From a checkpoint of a small transformer trained on Wikipedia.
Size: 15 layers, 4 heads of 128, vocabulary 8192, 51.9M parameters.
Training: a variant of Muon for these matrices, 8091 steps.
MLP neurons of a small language model. Each row is named by its layer, matrix (up: input weights; down: output weights) and neuron, and shows model dimensions 224-351. Each number is 128 + 32 x the weight over its row's rms, rounded and kept within 0 to 255.
Before each neuron's rows, "raises" lists the tokens whose logits its output raises most directly, leaving later layers aside.

raises: "izing", "y", " latter", "iet", "ists"
L10.up1145 [183 129 159 147 111 109 150 106 187  65 163 181 138 133  95 149 115 153 136 109 115  61 129 116 130 119  84 213 118 107 135  98 132 142 132  55 145 132 174 162  81  83  55 116 176 123 159 131 138 172 143 120 105 135 176 138 139  90 132 127  91 141 157 175 152  60 130 153 170 107 126 157 109 148 168  99 115 141 118 129 118 189 157 173  76 161  96  94  77  79 149 161 105  78 141  99 134 125  90 116 157 127 137 207 123 120 146  94 135 111 103  66 150 130 104 111 138  79 131 136 184 103 115 139 127 146 141  88]
L10.down1145 [149  84 190 177  66 113 115 111 114 118 180 133 164 169 119 129 147 115 138 116  83 111 102 154 128  97  89 110 112 122 103 137 124 132 134  96 110  79 180 121 146 117 128 111 133 116 108 151 116  97  85 119 148 150 121 110 104 137 134 104 146 134 139 132 120 161 103  74 117  93 128  85 116 120  92  90 138 155 151 116 154 149 156  81  93 148 130 120 107 135 169 174 151  87 131 172  98  82 148 117 159 105 103 176 122 131 136 139 131 129  59  46 153  83  74  81 128  90 122 141 141 167 161 156 113 151 186 182]

raises: "ever", "ine", "iber", "ica", "ile"
L10.up909 [115 119  82 178 119 146 193 109  95 125 135 101 144 176 141 133 108  92 125 164 108 186 151 154 158 168 134 127  93  99 136 146 103 131  75  88 111 147 132 114 121 107 152 169 104 108  78 124 174 103 164 122  95 191 180 107 168  98  77 132 102 110 122 199 170 120 160 134 145 122 141  74 124 107  69  29 111 145  90 134  84 162 158 167 155 139 129 130 145 107 106  97 164  97 206 105 111 154  92 127 140  71 102 113 157 106 147 122 125 123 168 167 152  75 138 126 105 139 179 128 202  59  66  82 139 152 110 120]
L10.down909 [150 177  84 116 137 114 169  99 185 102 174 139 142 101 135 151 155 134 117 114 196 132 119 145 132 134 113 150 124  84 116  81 116 134 110  85  95  83 140 110 203 125 168 157 100 115 113 112 190 114 154 149 107 189  79 101 101  71 124 146 144 110  93 162  49 109 125 150 149 102  86 129 137 159 117 134 115 139 191  93 185 181 165  98 184 157 109 111 129  93 128  92 152 177 157 119 143 101  64 116 153 114 103 120  68 115 158 115 123 103 115 126 133 107 101 130 108 109 133 162 131 145 154 138 126 111 101 210]

raises: " troops", " forces", " attack", " army", " Army"
L10.up55 [ 88 132 165 119 181 204 107 125 122 149 122 164 125 136 133 154 101 138 129 144 143 117  55 103 135 155 177  94 160 117 193 127 125  83 117 120  80  85 159  85 150 110 109 134 162  82  85 149 141 124 175 165 149 145 149 177  70 141 142  78  67  87  89 100 132 133 121 155 146 160 153 127 138 167  96  88 132 120 150  67  72 144 158 151  91  96 171 153  99 146  60 149 113 133 144 196 129 109 147 158 106 102 108  98 119 121 126 115 162  81  98  74 136 110 144 131  79 105 139  93 117  89 148  95 187 134  84 171]
L10.down55 [ 94  83 101 128 183 128 149 154 140 106 107  78 111 123  85 134  80 113 132 174 145 145 112 160  93 154 117 118 118 102 168 177 130 142  76 142 123 102  83 151 157 139  75  72 178 137 146 139 140 147 131 158 185 197 143 107  93  97 129 138 113 151  75 137 133 112 154 159 113 119 197 105 106 112 121  88 161 155 182 125 109  96 186 148  80 124 179 132 156 121  74 122 132 110 113 161 135 144  60 182 144 122 136 151 167 161 101 122 194 133 104 115 121 106 142 103  87 153 184 174 107 141 111 145 106 123  98 201]

raises: "urs", "lla", "ur", "uris", "a"
L10.up111 [ 98 121 171 115  89 118 120 114  94 144  96 117  23 157 147 103 111  78 137 135 157 187 127  75 140 132 103 113 155 152 191 108 158 139 232 130 109 108 135 110 171 144 147 123  93 169 100 103 126 145  89 109 137 137  94 120 109 183  79 110 104 135 130 113 130 187 140 144 111  99 154  70 161 120 176 122 108  64 127 151 100 128 131 140 103 122 124 124 131 126  98 115 103  63 118 126 139 125 141 120  47  95  85 100 170 152  96 130 162 108 165 161 143  83  86 150 139 145 197 128  97 114  84 107 119 144 167 115]
L10.down111 [118 158 131  94 106 106 146 187 118 108 130 108 115 152  86 123 135 109 164 177 145 169 146  47 144 121 192  92 165 122 115 113 121  98 187 127  70 132 101 103 142  87 126 130 190  91 144 117 141  92 151 160 130  88 170 107 121 226  73 117 115 134 153  94 163  91 107 146 176 146 173 186 144 116 109 127 163  75  97 175 160 113  84 108  86 109 125 137 126 144  82 122 118 136 130 158 106 175 104 135 125 103 204 164 104 147 175  48  98 116 130 130 185 118 129 143 210 144 135  91 102 130 135 175 138  90  82 140]

raises: " rule", " Emperor", " war", " reign", " king"
L10.up1118 [ 99  66 147 156 133 131  77 162 118 177 159 189  94 114 101 159 110 135 155 164 118 152 158 133 147 125  95 113 132 104 123 120  94  73  85  94 103 158 119 123 138 150 167  72 171 119 172 158  75 119 104 173 132 182 170 122  90  97 115 127 138 150 139  98 153 124 132  65 141 170 148 124 106  97  93  64 162 175 160 129 114 112 137  58 174 110 221 104 116 144  94 134 115 174 141 184 145 106 117 197 171 101 142  95 130 147 109 104 208 120 150 108 182  95 150  96 154  90 183 130 175  92 172  83 110 113  79 148]
L10.down1118 [105 137 125 121  92 177 112 177 146 156 149  66 173 107  90 107 114  96 112  94  86 134 106 148 110  87 107 125 132  85 148 188 136 102 125 126 149 174  81 193 152 117 226 139 158 140  94 185 140  78 153 119 137 192 148 103  78 136  89 152 139 170  77 131 196 176 147 116  92 138 139 131 113 137 156  71 152 123 157 123  93 108 163 151 183 161 145  90 211 142 145 143 120 149 113 172 128 102  99 189 109 134 128  82 127 165 134 117 162  93  85 133 173 115 164 154 108 124 174 120 120  62 148 140 167 180  33 168]

raises: " has", " had", " underw", " may", " was"
L10.up746 [119  62 185 155 116  54 138  98 149 140 120  71 135 151 124 138  51  98  93 156  76 119  50  52  98 123 141 136 163 166 100 128 125 126 193 133  90 160 123 116 134 189  49 142 147 108 128 179 105 159 125 107 140 119 116 151 143 202 178 131  80 108 123 128 175 116 123 145 157 122 120 161 155  45 117  90 105 157 144 162  99  80 146 154 238 107 183  62 182 160 121 126 126 117 142 167 159 112 106 172 128 139  96 155  77  71 140 207 137  75 106  90 109 137 125 154 151 144  55  93 128  73 163 154 129 118 133 133]
L10.down746 [159 149 146 172 174  71 122 140 104 136 136  91 109 207 143  65 102 107  70 133 133 125  97 118  98  88 163 130 124 133 156 140 144 141 161 204 137 139 110 104 151 150 113 177 133 138 125 174 149 128 160  36 155 110  61 102  94 112 171  73  93 131  83 128 131 130 107 107  95 105  93 114 134  76 151 170 139 118 103 106  69 107 127 144  68 130 125  95 152 108 135 108 143 175 124 143 109  89 186 148 146 127 122  91 127 104 172 151  95 112 138 125 154 117 114 100 153 144  53 104 101 150 160  95 113 158 164 123]

raises: "án", "á", "é", "ude", "ón"
L10.up1537 [ 97 179 146 105  98 112 136 114 143 107 173 170 103 106 115 105 174 104 187 132 145 152 147 118 153 142 103 127 139 112  81  63 111 146 126 143 149 139 135  85  60 103 151 104 155 107 182  95 110 156 124 145 130 186 113 162 192  48 102 147  92  98 105 101 117 146 101 133 119 131  71 119 137 140 118 110 140 105 110 135 181 122 167 141 139 157 200 150 113 114 183 129  98 131 196 147 193 180 145 111  90 159  82 133 187 153 169 196  78 109 151 153 170 132 133 123 134 150 153  68 164  91 131 141 164 160  69 141]
L10.down1537 [ 80 179 181 144 122  75 143 125  81  91 168 147 138  90 144 203 155 161 199 112  89 170  70  86  83 137 114 138 166 133 188  98  84 116 146 121  93 122 135  78  71  95 144 123 146  81 123 126 104 111 193  82 105 163 180 139 139  68 138 137 118  83 110 110 130 132 133  77 173 152  83  92 107 169 197 130 159  85 121 180 161 128 102  80 162 113 142 133 155 121 141 115 164 154 140 118 184  56  98 140 113 135  87 138  92 174 169 125  90 162 156 129 201 135 166 189 129 122 135  91 134 114 116  71  84  84  92 123]

raises: "ly", "lies", "wide", "ually", "less"
L10.up187 [201 142 109 143 107  66  97 142 123 129 135 152  92 157 163  98 114  77 140  94 120 154 143 146 178 152 131 102  76  53 122  86 125 138 133 152 197 108 169 134 154 188  95 129 139 135  85 149 127  90 120 103 120 125 183 173 150 108 137 116 170  99 159 118 184  61 143 227  74 103 130 153  79 121 178  82 141 125  87 138 177 100 133  72 129 128 160 121 119  87  94 112 114  93 123 119 133  97 119  80 123 133 141 137 149 133  90 103 139 117  99 169 176 157 124 133 122 125 106  78 126 187 102 110 147 176 157 163]
L10.down187 [108 132 150 113 109 142 133 154  88 117 129 106 118 117 100 149 101 132 146  84 142 151 152 218  69 117 115 141 114 111 134 129  99 135 114 115 110 103 152 149 133 145 117 141 159 117 214 127 181 152 101 196 175  72 176 140 137 163 141 101 130  90  81  73 132 141 135 186 192 140 129 129 163 105 146 102  57 141 118 105 143  66  89  90 107 140 134 139 137 105 126 141 119 130 130 113 144 142 155 133 122  82 115 117 146 165 131 183 128  77  91 175 182 150 163 175 130 162 110 169 162 148 119 137 106 121 162 146]

raises: "ically", "ously", "ally", "ually", "ly"
L10.up287 [122 110 140 111 110 111  99 169 129 154 137 165 162  92 157 126 117 109 155 117 160 164  59 136 121 125 140 154 141 144 145 137 159 141 126 123 162 117 107 137  93 132  84 126 113 157 153  65 126 130  93 138  93 168 237 133 158 113 124 123  99  52 169 126 155 131 160 201 140  60 155 151  85 132 154 113  50 142 124 136 119 119 105 150  91 134 131  86 174 122 102 119 105  88 134 102  91 124 146  89 133  94 153 164  99  71 117 141 137 121 160 163 177 119 132  91  98 143  97 116 128 122 150 136 120 178 176 147]
L10.down287 [118  79 122  89 101 154  74 168 190 119 152  79 126 128  98 122 119 177  88  65 122 106 157 145 170 138 146 122 104  67 165  64  92 150 108  99 164  90  87 154 139 109 140  91 140 132 118  88 126 154 144 110 124 127 189 156 146 168 161 102 164  85 167  92 127  93 103 127  70 162 144 139 125 152 163 127  75 180  76 111 149 118  87 133 138 129 152  71 106 104 161 112 106 144 134  86 151 133 183 128 134 181 152 202 111 143 158 183  94 131 126 160 147 146 147  96 146 173 140 128 108 128 113 148  67 128 150 110]

raises: "unc", "und", "gg", "unda", "aus"
L10.up1750 [136 106 143 161  85 119 126 112 189  75 146 142 182 126 138 124 111 135 128  83 145 115  81 151 116 131  81 106 137  91  70 176 147  82 162 135  52 226  86 119 113 131  85  95 166 131 137 134 102 143 117 122 151  90 119 110 120 160 106 144  81 147 136 199 155  93 125 149  76 120 172 107 172 147 105 134 138 141 117 138 144 180  99  93 113 132 124 107 121  97 138 160  83 162 155 196 119  81 183 123 142 138  56  92 174 109 129 144 131 124 129  99 146 210 148  85 121 118 129  93  83 197 185 133 102 145 156 121]
L10.down1750 [110 147  85 134 137 142 129 119 117  94 153  61 129 144 119  86 118 157  87 154 112 113 189 133 171 110 188 144 113 107 159 125  95 145  92 138 219 121 139 136 158 112 177 127  92  88 103 143 135 135 113 152  79 126 206 183 160 140 100 155 136 145 177 162  53  96 134 114 122 152 122 131 119 137 139 158 153 192  85 191 150 162 143 151 117 182  96 192 158 137 143 133 113 103 141 104 139 113 116 141 145  95 102 202  85  96 163 102  80 131  73 146  67 135 125 168  55 124 193  72 111  96 132 136  68 149 139 127]

raises: "cy", "ble", "cia", "ment", "ve"
L10.up1046 [ 75 116 185 100  94 101 151 133 117  75 176 125 106 149 117 124 131 149 110 113 122 100 141  95 116 150 124 159 175 196 183 120 160 142 160  78 131 141 115 132 145 198 103 114 149 185  84 177 130  32 152  74 164  97 103 143 126 147 100 137 102 117  91 121 115 140 113 136 123  99 123 144  83 120 162 129 117  80 142 160 153 128 187 188 118 200  59 106 126 105 111 160  88 159 143 112 189  94  89  88 214 187 109 139 144  88 139 175  69 113 156 115 130 145 152 166 140 126 141 139 150 171 101 136 116 151 144 132]
L10.down1046 [105 150 121 122 166 134 113 141 154 102 104  82  99 185  49 109  68 109 154 128  56 163 172 131 113 128  84 188 115 155 161  47 138 110 173  73 141 154 117 117 149 174 103 155 162 135 126 127 122 114  87 115 172  93 132 180 163 106 179 137  97 174 118 161 110 141 160 130 189  97 135 145 126 132 125  88 117 102  69 142 177 155 119 172 110 185 145 103 148 159 104 159 131  75 153 129 131 103  87  95 166 127  54 103 157 157  95 126 110 155 137  93 186 155 122  92 118 115 120 178 100  92 122  94  95 163 134 127]

raises: "Location", "=", "General", "St", "So"
L5.up335 [123 131 131 144 107 146 188 125 165 141 128  57 140 118 136 108 131  83 138 157 138 101 109 135 115 194 178 114 144 162 161 126 181 125 153  91 160 121 156 135 168 147 144 182 177 105 108 182 179 165 130 101 115 138 121 162 104 115 132 121 124 165 153 166 176 190  79 118 157 126 113  60 150  97 142 110 185 163  61 131 136 174 158 115 119 153 112 118 167 164 181 144 107  98 155 136 153 145 157 149 169 158  90 120 172 133 192 154 154  93 171 128  99 153 166 117 155 169 128 158 169 146 127 121  69 105 111 145]
L5.down335 [154 155 188 143 129 123 144 100 157 139 151 103 156 111 126  72 145  74 151 179 132 108 104 125 100 143 183 155 169 174 105 145 177  98 127 143  93 119 155 153 101 129 136 151 141  72 147 127 190 166 103 134 128 179 131 132 116 114 139 112 139 136  61 114 107 148  79 108  92  85 149 161 130  88 229 134 189 168 136 131 129 149 159 115 126 125 124 124 181 149 150 188  72 108  77 130 144 116 170 124 147 164 129 152 144 154 151 115 159 131 186 119  96 137 147 167  81 140 115 106 144  97 106  93 128 132   9 144]